MLP neurons of a small language model. Each row is named by its layer, matrix (up: input weights) and neuron, and shows model dimensions 336-399. Each number is 128 + 24 x the weight over its row's rms, rounded and kept within 0 to 255.
After each neuron's rows, "fires on" lists the tokens most often at its 100 highest values on Wikipedia text that the model never trained on.

L8.up531 [131 146 153 143 107 121  97 132 132 138 120 142 163 131 127 117 159 149 123 145 149 108 151 110 103 133 144 123 135 196  94 127 104 134  84  97 135 142 148 144  89  70 140 124 169 112 107 139 121 137 108 110 153  99 140 136 133  66 148 115 127 144 129  95]
fires on: " the", ";", "eth"

L8.up887 [114  98 114 144 113 114 105 128 107 131 163 154 104 130 144 117 128 141 133 112 135 109 137 158 155 111 140 107 115 120 129 135 109  86 144 113 163 131 153 188 127 141  91 145 125 132 125 141 123 120 153 132  84  90 105 142 137 125 110 144 123 133 107 136]
fires on: " \"", "==", "—", "===", "."

L8.up2374 [129 156 123 100 157 141 161 146 123 105 136  91  95 137 170  79 145 127 135 108  92 136 118 160 139 133 149 151 163 132  94 126 160 118 107  95 124 157 119 159  91 142 133 159 105 120 106 150  81 100 142 146 176 109 116 119 140  86 145 150 133 157 133  77]
fires on: " ==", "==", " ===", " =", "==="

L8.up2984 [163 105 122 145 156 127 137 119 133 143 163 153 134 135 110  81 115 142 108 166 109 141 128 104 123  90 133 125 160 140 116 123 128 138  96 132 186  93 146 165 124 137 133 116  96 118 115 131 107  85 111 106 125  98 128 151 161 167 119 133 133 104 138 108]
fires on: ")", "\"", ".", ":"

L8.up30 [116  94 121 167  86 112 100  90 171 114 109 129 106 100 103 149  92  88 124 147 173 103 162 125 132 124 102  77 148 124 129 166 157  99 145 158 108 176 121 158 103 151 104 150 106  92 164 148 106 115 127 100 155 161 183 151 126 147 155 145 120 120 135 108]
fires on: " |", "|", " (", "–", "\n", " April"

L8.up2430 [117 130 109 152 137 146  63 110 133 128 116 140 151 104 149 168 121 122 179 133 131 126 114 140 125 117 152 132 140 174 111 122 150 152 132 127 148  88 112  95 113 122 151 150 133 123 129  90  53 122 111 119 158  99 150 123 105  94 110 131 131 103 156  84]
fires on: ",", "R", "C", ")", "d", " C"

L8.up1539 [ 99 130 124 167  91 132 142  83 161 183 149 118 150 121 105 124 108 128 137 131 139 126 106 132 158 153 147  87 128 162 103 170 109 123  83 134 154 131 128 159 160 159 122 126  96 161 137 164 161  77 130 132 121  99 124 131 159 104 145 182 107 115 172 126]
fires on: ",", " was", " by", "-"

L8.up737 [120 126 142 119 123  91 134 145 140 149 116 149 144 162  77  87 117 128 158 188 141  90 138 158 137 173 102 115 179 126 172 116 130 162 142 105  97 166 119 111 165 146  61 135 115 105 155 141 128 123 121 107  89 108 146 149 140 127  87  70  88 116 128 117]
fires on: "c", "ac", "ic", " St", ".", "l"

L8.up1162 [108 114 123 134 133  96 112 116 157 106 126 168 135 110 157 104 142 135 138  68  92 134 161 124 120 128 138 137 163 183 127 138 153 167 136 112 122 139 120  91  79  92 103 165 153 146 110 143 154 147 156 138  86 130 158 120 130 104  96 125 126 139 124 140]
fires on: " G", " P", " U", " V", " p", " Am"

L8.up2867 [137 156 123  92 146 101 138 135 122 126 158 190 143 139 122  97 121 145 118 145  99 123 160 123 168 156 165 126 116 173 130 107 101 168 134 141 157 130 130  99 153 146  82 117 137 107 159 134 126 126 128  96 188 111 166 126 150  87 101 116 135  92 130 124]
fires on: " N", " S", "E", "O", "N"

L8.up453 [117 137 135 113  72 119 119 140 125 181 155 111 141 142 120 141 137 172 171 116 147 118 129 143  73 184 115 133 114 127 138 124 111 110  96 137 143 106 132 152 107  72 142 111 127 105 105 109  86  65 133 121 126 124 128 130 127 144 131 138 143 136  92 110]
fires on: " an", " |", " @", "-"

L8.up2112 [143 113 120 119  97 145 115 127 104 129 120 123 150 132 112 129 128 121 131 127 114 154 116 106 141 137 160 104 126 161 154 116 131 137 178 130 154 138 129 127 128 102 175 162 152 111 118 127 125 122 136 140 122 130 154 148 157 124 129  87 117 119  77 134]
fires on: " as", " of", " in", " That", " Is"

L8.up1277 [148 119 149 143 133 110  96 155 123 119 135 126 141 134 144 141 141  96 135  92 146 123 134 138 132  94 101 124 179 121 110 140 155 154 143  90 119  99 109 143 106 133 113 135 131 137 184 157 129  78 139 128 121 112 178 131 137 137 138 184 145 139 102 134]
fires on: " and", "|", ",", " |", "),", " in"

L8.up265 [112 134 106 113  90 118  92 126 177  98 121 102 155 118 158 115 131 134 137 107 123 136 153 143 132 109 136 144 123 112 112 121 107  81 115  87 146 130  86 134 109 127 117 147 100 123 112 139  86 100 100 153 127 161 164 128 133 123 122 127 127 125 115 153]
fires on: "S", " F", " R", " W", " St", " vol"

L8.up218 [118 132 151 144 150 121 141 138 169 125 135 138  98 128 135 105 157 102 160 122 163  91 129 130 117 105  95 101 119 149 140 136 133 118 126 101 131  86 153 107 146 147 139 107 124 127 141  89 143 143 141  78 150 109 148  55 161 127 114  97 106 111  74 120]
fires on: " by", " of", " on", " with", " from"

L8.up2229 [ 94 153 130 130 110 131 132 145 114 129  97 171 177 165  99 108 148  89 133 126 121 100 153 127 136 137 133 120 121 117 153 141 125 127  91 121 146 148 107 124 161  85  90 101  78 115 149 175 129 136 127 189 167 123 129 145 142 143 128 143 116 116 111 140]
fires on: " G", " J", " |", " of", " family"

L8.up636 [122 140 112 154 136 172  97 136 116 151  93 168 141 118 162 105 112 189 142  95  91 187 149 126 112 137 130 105 132 117 111 139 105 118  76 155 128 103  92 127 119 127 131 138  90 147 114 129  65 122  69 132 113 127 147 113  93 139 111  83 170 178 125  96]
fires on: " L", "ov", " Gr"

L8.up2466 [148  99 137 169 109 114 114  98 148 143 122 175 106 142 122 134 143 122  79 180 114 173 116 104 124 127 103  97 126 149 135 135 132  83 120  86 112 144 110 162  93 112 138 147  82 109 122 163 168  94 146 136 149 139 152 133 134 116 117  99 134 159 163  89]
fires on: " \"", "\n", ".", " “", "un"

L8.up2423 [ 90 130 168 134 102 163  94  88 154 158 132 119 175 109 193 147 158 110 146 116 117 112 122 132 127 148 144 142 145 185 127  99 121  88 140  83  92  85 149 121 111 141 139 149  95 117 112 161 117 112 132 124 144 130 178 101 162  59 131 145 122  90 126 121]
fires on: "f", " F", "\n", " sp", "s", ":"

L8.up2633 [148 113 146 140 135  99 118 128 119 109 171 158  97 155 132 120 118 155 167 138 128 146 178 145 130 190  90 156 140 168  98 136 175 128 130 136 137 152 162 137  86 113 151 133 131 140 116 128 105 150  99 101 140 113 144  93 118  86 106 121 158 108 115 119]
fires on: " the", "'s", "s", " his"

L8.up774 [149 106 147 146  88 144  95 150 134  78 175 136 138 139 121 115  93 118 155 141  89 133 129 150 102 165 138  99  89  73 145 112 120 142 146 141 182 104  94 141 141 142 124 111 132 134 117 145 130  77 103 119 179 121  83 103 112 158 104 126 125 150 102 124]
fires on: " |", "–", "-", " W", "N"

L8.up2464 [ 80 109 146 130 118 103 136  65 133 170 152 100 114 113 134 130  76 129  85 151 162 147 171 137 146 114 119 164 100 104 119 134 103 122 130 139 176 110 118 128 114 165 139 149 145 129 133 177 113 107  94 119 188  63 116 139 134  76 137 102 106  96 100 110]
fires on: " W", " Y", " R", " H", " T", " V"

L8.up2166 [128 137 141 134 106 148 137 144 110  87 158 135 108 146 135  89 171 128 135 120 127 157 125 134 153 136 122 135 148 155 113 108 132 139 105 108 134 149  97 107 118 111 149 142 108 131 133 133  62 129  95 138 136 121 172 128 132 127 142 136 100 140 123  83]
fires on: "L", "n", " L", "V", "ik", " wh"

L8.up3052 [121 130 102 137 137  81 111 163 116 168 140 109 119 199 100 148 110 115 192  97 157 114 159 116 148  94 163  98 117 170  76 116 142 179 109 108 139 104 114 132 153 176 111 132 155 149 115 100 139 128 115 116 137  94 150  59 137 125 116  83 119 140 133  85]
fires on: ",", "P", "pha", "N", "b", ")"

L8.up1922 [137 143 138 104 128 106 151 110 134 121 128 117 152  80 104 179  96 161 130 131 155  92 119 143 127  94 153 129 126 146 187 120 149 100 133 139 153 168 137 128 105  76 124 154  78 140 116 164 156  95 143 169 102 124 135 140 115 156 133 129 120 107 142 135]
fires on: " \"", "-", " dis"

L8.up2701 [ 79 135 148 120 110 156 103 118 146  84 126 114 128 118 161  87 161 171 133 124 150 150 148 149  92 143 114 155 175 148 140 179 135  95 138  70 116  89 102 134  98 125 146 155  94 113 123 131 109 108 152 135 118 114 131 144 122 146  82 109 173 117 116 146]
fires on: "F", " f", " F", " However", " sp", "There"

L8.up1665 [113 157 147 121 152 116 154 105 151 112 142 169 124 117 118 124 142  94  93 163 150 128 185 125 131 113 117  87 158 112  83 139 127 126 111  94 158 144 121 154 102 159 107 182 122 110 108 109 104 145 115 102 147 120 152 165 168 147 120 113 128 169 134 148]
fires on: ".", " |", "″", "′", "SA"

L8.up529 [144 104 126  89 170 129  77 126 112 174 133 111 136 157 111 105 122 146 140 153 134 134  91  89 117 181 137 122 135 126 115 140 109 100 129 111 143 126 109 149 133 103  55 183 160 129 104 116 166 114 137 111  99 115 146 136 156 154  86 127  79 144 100  77]
fires on: " in", ",", ".", " and"

L8.up2465 [ 98 141 148  98 122 127 131 143 143 128 140 158 112  92  91  85 114 136 157 166 132 149 135 113 128 161 121 101 175 115 138 137 134 132 175 128 183 111  94 125 142 105 141 134 124 131 123 170 131 132 125  86 164 111 115 113 102 111 143 101 152  90 143 100]
fires on: "d", "g", " D", " d", " |", "st"

L8.up692 [ 92 130 138 146 146  68 134 131 162 122 109 124 149 154 107 107  99 118 129 134 138 123 101 150  89 120 122 130  86 102 117 130 113  95 116  99 121 144 126  95 124 165 110 129 131 150 152 172 123 136  91  86 134 127 158 151 162 126 145 114 141 129 160 142]
fires on: ",", " |", " January", "."

L8.up1348 [143 131 148 138 134 151  91  91 124  79 162 106 122 138 106 130 125 161 127 113 101 175 130 137 153  96 136 157 118 140 122 121 144 154 113 125 124 108 107  94 106 142 143 149 110 165 133 100 156  87 120 101 107 148 133  89 130  80 156 145 162 122 130 135]
fires on: " K", " T", " Q", " Ch", "|", " Research"

L8.up1473 [151 140 131 126 119 121 123 110 123 165 122 158 120 135 110 126  98 170 157 152 134 112 107 164 108 155 124 110  92 123 149 168 176 119 140  99 162 130 144 151 110 146 154 135 134 145 127 151 154 122 191 102 135 128 100 141 156 129 102  79 116 122 141  91]
fires on: " a", ",", " and", "a", " in", "-"

L8.up458 [137 146 158 148 141 155 134 140  93 134 115 135 113 138  68 134 116 134 127  77  98 112 135  78 133 118 143 119 135 118 133  92 132 105 158 158 136 115 124 145  86 138 142 143 125 119  92 116 139  68 123 115  87 110  96 145 152 108 150 139 109 164  82 130]
fires on: " T", " K", " name", " at"

L8.up801 [119 143  98 107 104  83 102 120 118 119 154  94 134 114 140 129 107 142 145 126 126 137 164 137 102 151 119 161 122 144 128  96 163 111  83  95 146  98 147 121 143 131 123 101 139  95 129  84 122 136 152 122 122 125 128 126 195 142  99 107 126 137 123 148]
fires on: ",", " -", " (", "),", " The", "-"

L8.up53 [159 113 137 162 151  78  97 124 138 124 170 130 125 166 165 133 117 161 142  79 143 136 146 157 146 169 117 128 147 161 135 142 147 170 111 113 173 121 150 136  91 142 120  79 112 115  78 122 140 104 149 108 115 128 159 120 163 133 127 145 102 153 132 145]
fires on: " and", ",", " some", " mass"

L8.up141 [146 179 148 125 186 149 149 132 114 131 138  96 127  90 129 160 116 129 131 132 131 151 136 115  97 137 116  86 132 154 135 132 182 135 142 127 107 108 144  93 118 120 121 140 143 131 109 102 113 101 113 106 103 110 147 111 143 102 100 100 136 125 101 102]
fires on: " the", " in", " ", " from", " of", "'s"

L8.up2656 [ 98 101 133 199 107 111 145 156 160 139 147 184 100 128 125 129 111 125 138 133 145 192 154 108 116 149 128 136 120 120 143 133 152 104 123  95 160 100 135 143 120  89 102 132 141 141 155 127 151 139 140 129 136 102 117 113 142  98 120 120 136 109 167  69]
fires on: " J", " M", " K", "\n", ".", " John"

L8.up2240 [155 109 128 134 125 137  93 164 112 104 103 101 151 133 164 122 139 145 141 157 133 105 120 107 133 111 112 161 164 123 114 155 139 131  96 112 107 110 131 132 126 152  91  91 129 164 129 108 115 108 155 115 131 138 160 109  95 151 121 139 165 152 120  98]
fires on: " J", " S", " E", " U", "h", "E"

L8.up2489 [ 82 118 128 165 141 107 150 126 114 172 117 144 136 133  98 144 150 138 175 138 133 180 120 132 132 158 140 151 126 102 135  94 129 124 124 147 129 105 141 143 138  98  92 153 124 175 106 161 165 105 127 143 126 124 120 116 120 128  87 131 124 136 105 120]
fires on: " in", " of", " and", " |"

L8.up2025 [158 159 118 100 132 148 121 110 186 169 122 125 101 135 167 167 155 115 122 154 136 190 165 105 138 143  91 130 127 128  87 144 149 111 126  98 155 134 103  86 106 129 119 155 101 131 133 130 113 112 133 121 173 108 139 104 154 127 117  89 212 134 138  81]
fires on: " L", " S", " Jr", " Vol", " No"

L8.up281 [138 139 151 136 134  72 109  93 155 135 134 134 161 119 173 126 122  95 114 102 199  83 115 145 112 128 123 141 138 176 149 135 127 157 122 163 140 133 115 118 132  71 126 103 126 163  61 122 128 117 140  81 162 121 173 113 146 151 110 128 124  89 145 150]
fires on: " A", " U", " (", " 1", "-", "A"

L8.up2860 [121 146 129 111 157 132 103 107 150 104 154 119 150 110 139 135 108 121 121 127 123 138 153 120 163 137 134 149 103 151 114 105 158 105 124 124 146 120 109 153 133 125 140 146  99 111  93 139 128 118 110 130  86 142 147 121 107 100 107 149 110  90 193 120]
fires on: "S", "M", "s", " S", " M"

L8.up1702 [142 108 134 161  99  98  61 135  92 121 114 130 138 119 134  96 118 158 119 127 103 137 128 105 118 183 112  90 126 133 144 159 149 101 134 100 147  97 113 136 145 155 123 139 142 128 112 152 142  76 143  60 128 103 170 121 128 145 142 131 161 128 137  99]
fires on: ":", ".", " |", "|"

L8.up798 [159 135 137 116 144  71 146  86 113 145 166 149 129 148 154 120 153 155 153 132 129 115 160 172 169 133 107 107 176 132  99  90 116 160  93 160 177 113 145 106 124 110 158 134 183  97 110 118 130 131 144 109 172 101 152 136 134 145 114 128 118  98 137 124]
fires on: " in", "===", " for", " a", " of"

L8.up1775 [ 95 120 128 163 167 132 108 149 165 137  94 151 122 157 151 132 143 151 154 142 147 125 127 116 137 136 148 119 140 155  90 144 125  90 154 119 159 113  99  99 154  92 134 102 162 112  87 127 134  91 136  93  72 123  95  92 148 123 153 129 130 139 128  97]
fires on: " ", " was", " Qu", " m", " Sh"

L8.up1750 [161 140 115 140  80 103 131 157 113 135 124 129 177 108 143 140 143 134 111 144 153  65 125 111 111 113 162 106  91 129 127 125 133  94 128 132 152 122 146 151 128  90 114 133 116 145 109 130 111 117 133 109 153 135 121  89 143 158 110  96  86  93 119 123]
fires on: " It", " an", " it", "It", "-", "There"

L8.up190 [103 140 141 122 145 124 138 116 127 142 141 189 162 145 119 139 110 125 156 117 104 121 151 167 126 137 121 175 124 100 116 121 143 138 113 134 122 111 136 138 140 151  81 170 148 109 113  95 113 104  94  87 145 157 101 100 152 106  97 118 141 122 112 162]
fires on: " |", ").", "|", "."

L8.up1908 [ 96 149 131  75 170  87 103 145 152 170 110  96 118 124 147 171  95 140  99 127 153 157  81 134 128 119 102 151 147 115 161  91 144 144 137 116 132 103 121  83 106 129  76 146 123 104  91 148 142 131 130 116 140 125 115  88 135 154 127  67 178 123 101 102]
fires on: "\\", "}", " \\", "6"

L8.up1398 [108  90 107 166 124 139  94 142 116 173 114 176 119 175 141 133 113 126  98  35 137 101 138 146 119 165 133 127  87 142 129 126 140 105  97 111 136 111 146 131 103 178 160 115 105 149 103 151  82  61 141 104 147 121 128 120 118 127 140 144  76 113 138  87]
fires on: ",", ".", " V", "—"

L8.up1292 [ 99 146 151 121 145 125 102 123 172 148 108 130 181 127 166 117 112 123 116 135 104 121 123 111 160 113 129 135  97 158 158 123  99  83 154  94 135 133 106 121 124 122  77  87  82 199  91 145 128  90 151 108 133 130 148 114 156 120 107 136 169 126 145 114]
fires on: " S", "\\", "S", " E", " \\", " St"

L8.up2457 [121 124 152 117 106 124 126 140 132 155 102 139 161 160 124 108  96 134 125 115 171 155 147 105 159 165 105  94 147 130 101 116 108 153 154  61 135 121 155 133  96 103  98 172 108 172  86 129 101 103 140 145 130  89 174 153 138 112 135 136 131 102 124 127]
fires on: " in", " |"

L8.up234 [ 82 128 153 167 152 130  89  88 138 119 114 124 116 129 118 145 144 115 134 125 151  90 141 105 110 100 115 134 136 146 160 109 125 129 127 125  94 116 159 130 122 110  73 108 118  93 126 117 151 131 137 175 169 132 140 126 150 148 115 122 106 126  94 100]
fires on: "=", " of", " |", "-", ":", "ated"

L8.up44 [116 155 128 134 141 117 148 123 116 103 138 152 182 132 144 127 133  92 129 111 161  95 160 122 141 119 122 140 141 129 148 108 152 139 125 118 161  95 127 146 126 132 100 115 137 151 140 123 124 155 105 127 154 155 108 135 133 156  95  83 135 126 102 162]
fires on: " in", "In", ",", " on", "-"

L8.up2823 [ 97 128 132 124 124 112 113 125 141 116 141 156 149  90 109 152 124 127 133 139 140 159 153 151 128 149 149 123 130 113 138 182 117 118 179 103 111 123 126 143 140 147 121 118 178 125  87 148 101 130 112 144 149 135 144 123 180 154 134 128 144 107 141 115]
fires on: " p", "-", " s", " Ar", " P", "ab"

L8.up2630 [139 122 148 106 111 101 129  95 136  92 117 123 127 138 126 125 138  99 151 156 180 115 100 134 113 135 176 153 147 113 129 164 145 146 146 121 149 165  66 100 132 140 134 159 110 149 127 180 167 120 146 119 109 125 177 159 128 130 120 161 107 107 198 117]
fires on: "-", "–", " b", " (", " sc", " inter"

L8.up2524 [129  78 134 149 117  93 144 105 158  94 131 121 154 165 133 114 138 134 111 161 117 171 124 132 135 176 117 120 115 132 121 117 116 115 134 129 204 121 123 161  94 138  92 172 142 137 132 103 148 109 104 138 124 102 127 141 139  83 142 138 150 121 125 123]
fires on: ".", "47"

L8.up928 [128 122 147 137 144 110 105 114 128 135 126 134 181 107 136  83  94 150 133 121 143 138 139 120 129 139 117 161 190 115 126 110 123 160 122 114 125  84 125 123 141 129 125 149 137 141  81 142 122 119 113 122 127 103 192  88 155 143 144  86  96 135 164 135]
fires on: " F", " V", " N", " n", " of"

L8.up1886 [ 98 160 130 107 151 143 116  84 162 102 162 134 129 152 101 117 135  91 200 177 147 114 138 139 151 128 124 150 111 128 108 136 106 116 122 133 154 115 116 143 124 118 167 172 125  86 170 107 136 105 102 152 162  95 126 127 148 106 127  93 128 127 129 149]
fires on: "\n", ":", " |", "′"

L8.up605 [140 124 117 154 114  96 140 136 116 126 103 129 144 144 128 120 111 147 149 159 139 140 124 115  98 130 150 164 119 143 119 110 116  93 122 109  96 100 100 113 125 151 126 120 148 159 122 148 104  99 112  77 118 114 119 152  99  97 133 131  71 113 141 118]
fires on: " B", " G", "ur", "b"

L8.up1656 [149 104 173  87 130  83 186 131 101  81 144 134 149 116 105  98 131 144 144  97 122 111 128 158 144 151  95 148 164 130 125  94 171 142 111 118 116 104 144  69  96 112 127 118 121 143 124 151 144 122 159 155 123 123 128 119 178 171  95 100 136 109 115 136]
fires on: " of", "==", " and", " in", " been", " for"

L8.up2397 [ 86 139 105 100 128  46 138  82 148 170 113  99 139 122 126 104  82  85 172 194 113 145 107 126 135 151 112 124 145 138 147 127 127  91 119 141 143 110 130 126 133 114 129 145 128 131 127 121  93 168 161 127 100 119 109 146 133 156 147 112  90 122 112 169]
fires on: " the", "\n", "ri", " Pri", " and"

L8.up397 [125 132 168 111 114  68 115 105 139 136 153 156 140  75 112 112 126 120 141 137 183 108 175 137 129 132 112 120 144 128 157 115 174 179 162 157 154  86 116 135 104 104 149 151 153 116  99 163 111 129 105 119 128  63 146  96 164 124 124 107 143  98 179 123]
fires on: " H", " V", " W"

L8.up2756 [153 154 123 146 100 111  89 118 133 177  74  98 128 135 146  97  75 138 132 182 124 124 123 130 145  71 112 106 141 123 120 153 112 139 128 115 109 125  90 133 113 140  84 117 115  64 116 157 140  74 171 131 137 139 105 157 162 132 122  88 137  94 133 140]
fires on: "-", "|", "ion", "ody", "man", ","

L8.up1317 [159  81 110 127 135 100 113 119 114 136 104 147 129 118 131 125 135 119 128 104 125 172 134 149 156 113 179 144 157 197 110 137 134 155 150 165 119 121  89 140 120 151  97 160 107 171 126 138 113  94 100  90 131 131 143 120 121 112 160 124 175 153 176 125]
fires on: ",", ".", "10"

L8.up1263 [126 145 117 107 103 116  76 110 176 145  78  96 148 138 144 114 121  94  99 133 136 183 164 125 146 113 126 149 132 121 149 157 114 166 118  90 180 135 147 108 128 153  84  98 120 167 100 135 126 117 123 129 136  97 136 128 106 122 111  80 141 131 134 118]
fires on: " |", " and", " He", " 2014", " he"

L8.up1826 [114 168  94 138 135 128 104  99 134 150 108 107 130 118 136 104 175 176 111 148 133 171 152 141 127 137  94 132 133 136  84 130 121 117 126 110 111 176 125  74  95 139 151 130 131 126  97 132  85 163 106 127 129 112 114 154 153  95 103 107 127 147 187 109]
fires on: " its", " his", "===", "==", "'s", "'"

L8.up449 [ 89 122 116 139 124 138 146 127 142 112 149 136 153 123 106  97 120 121 184 182 136 118 119  99 111 158 155 134 129  93 105 142 153 146 125 107 105  96  98 134 124 106 118 130 117 153 142 157 114 106 131  56 174  93 158 159 110 114 145 114 113 133  89  86]
fires on: "L", " (", " sp", "ef", " É"

L8.up1894 [ 96  92 124 162 125 123  90 104 137 160 140 170 123 167  99 118 171 133 127 156 133 152 126 142 151 148 162 114 131 188 148 106 120  98 134 153 152 110 121 143 123  85  89 107 129 105 156 117 126 114  99 130 150 105 144 131 161 102 108  81 164  72 103 149]
fires on: " P", " M", " \"", " A", " with"

L8.up367 [168 161 140 126  93 100 139 137 108 126 122 189 104 126 133 152 131 136 110 155 106 147 168 152 160 114 124  85 149 115  92 117 144 122 136 123 144  70  97 106 125 114 153  76 139 122 141 100 100  89 140 120 139 135 173 107 167 137  93 124 104 114 116 132]
fires on: ".", " /", "\"", "uki", "ui"

L8.up2508 [ 57 120 141 150  98 116 103 138 139 128 154 130 121 111 136  89 160 165 147 133 128 122 128 173 109 119 140 138 148 108 113 133 116 124 130 138 125 128 131  86 121 119 134 160 167 143 140 113 125 105 138 101 143 130 167 146 157 117 106 120 123  92 132 117]
fires on: ".", " John", " |", " San"

L8.up413 [154 112 122 171 111 125 116 100 136 157 142 154 163 120 124 147 111 134 127 113 155 130 155 119 130 134  66 151  88 149 140 120 102 148  89  97 162 150 119 128 126 116 150  99 108 136  87  97 110 102 106 141 145 124 117 130 193  91 113 139 132 121 160 108]
fires on: ";", ",", ")", "),", "\",", "\""

L8.up994 [111 139 158 159 129 100 107 124 106 114 146 172 124 143 117  95  86 145 138 178 137 174 145 128 136 146 133  77 128 122  91 115  88 134 141  73 133 147 119 138 121 143  88 154 106 178 188 154 130 148 130 131 126  82 163 137 149 116 110  97 122 146  96 137]
fires on: " |", ",", " –", "-"

L8.up2310 [ 95 123 120 133 134 123  85 144 125 132 174 146 105 170  78 118  89  94 129 139 128 155 105 130 139 121 109 130 135 132 118 137 104 146 128 130 147 109  94 133  97 128 131 114 122 172 103  90 106 113 134 107 118 152 139 159 160 151 126 109  96 138 117 130]
fires on: "\n", " and", " of", " Pos", " Ref", " as"

L8.up1503 [136 102 145  99 124 106 141 109 144 183 157 119 141 127 101 105 111 131 204 136 121  92 147 152 172 111  96 170 109 142 166 137 141 137 121 142 195 206 131 139 134 130 147 125 164 152 107 154 130  81 143 122 105 131 169 174 137 134 153 131  82 115 163 110]
fires on: ".", "|", "-", ","

L8.up1662 [116 161 126 133 116 147 135 128 104 133 121 106 142  92 101 113 140 115 132 111 146 115 135 142 149 125 147 146 109 137  71 132 113 101  89 146 142  98 109 102 144 117 174 144 146 113 161 155 102 118 116 103 146 150 199 138 149 101 140 139 101 118 155  69]
fires on: " C", "f", " Mar", "p", "F", "C"

L8.up1074 [130 172 116 132 146 142 126 116 124 125 167 111 110 139 144 111 156 118 110 108 123 114 133 131 133 106 178  75 123 127 146 145 128 104 135 133 140 147  95 124 137 109 109 132 148 206  91 174 105  63 133 149 143 131 115 146 128 104 157 116 107 159 133 129]
fires on: "M", " W", " Pl", "C", " oper", " C"

L8.up1951 [126 122 145 103 166  97 128 129  95  96 122 119 117 127 157  99 110 133 169 109 113 172 140 119 161 137 149 134 164 163 154 128 132 129  97  86 129 124  98 124 118  73 133 143 144 106 141 155 105 132  99  96 181 105 102 122  97 120 162 152 119  88 123 165]
fires on: "K", " K", " National", "N", " N", " World"

L8.up2944 [171 157 121 145 135 134 172 140 169 116 140 120 162 149 132 105  99 126 152 172 113 135 112 121  82 158 149 104 131 156 134 151 173 120 122 125 141 115 133 133 111 122 143 122 134 122 124 146 118 116 173 105 154 126 125  96 139 136 153 119 124 126 114 127]
fires on: " a", "ist", " con", "a"

L8.up683 [110 111 161 146 181 112 112 106 122 113 153 142 109  86 118 100  85  91 113 155 158 129 109 118  93 152 114 152 127 121 112 106 163 183 118 154 105 124 142 133 136 111 128 148 124 144 142 119 130 105  98 104 164 124 134 111 135 128 158 136 123 141  98 153]
fires on: " |", " ("

L8.up1632 [101 143 158 116 164 140 127  60 168 154 104 140 161 106 102 104 132 126 107 167 138 148 115 160 116 139 147 151 164 128 126 109  80 186 113 156 135 120 114 116 111 123 171 120 142 111  95 138 164 155 112  95 131 117 121 118 120 171 125 107  97 102 181 135]
fires on: " N", " D", " W", " E", "D"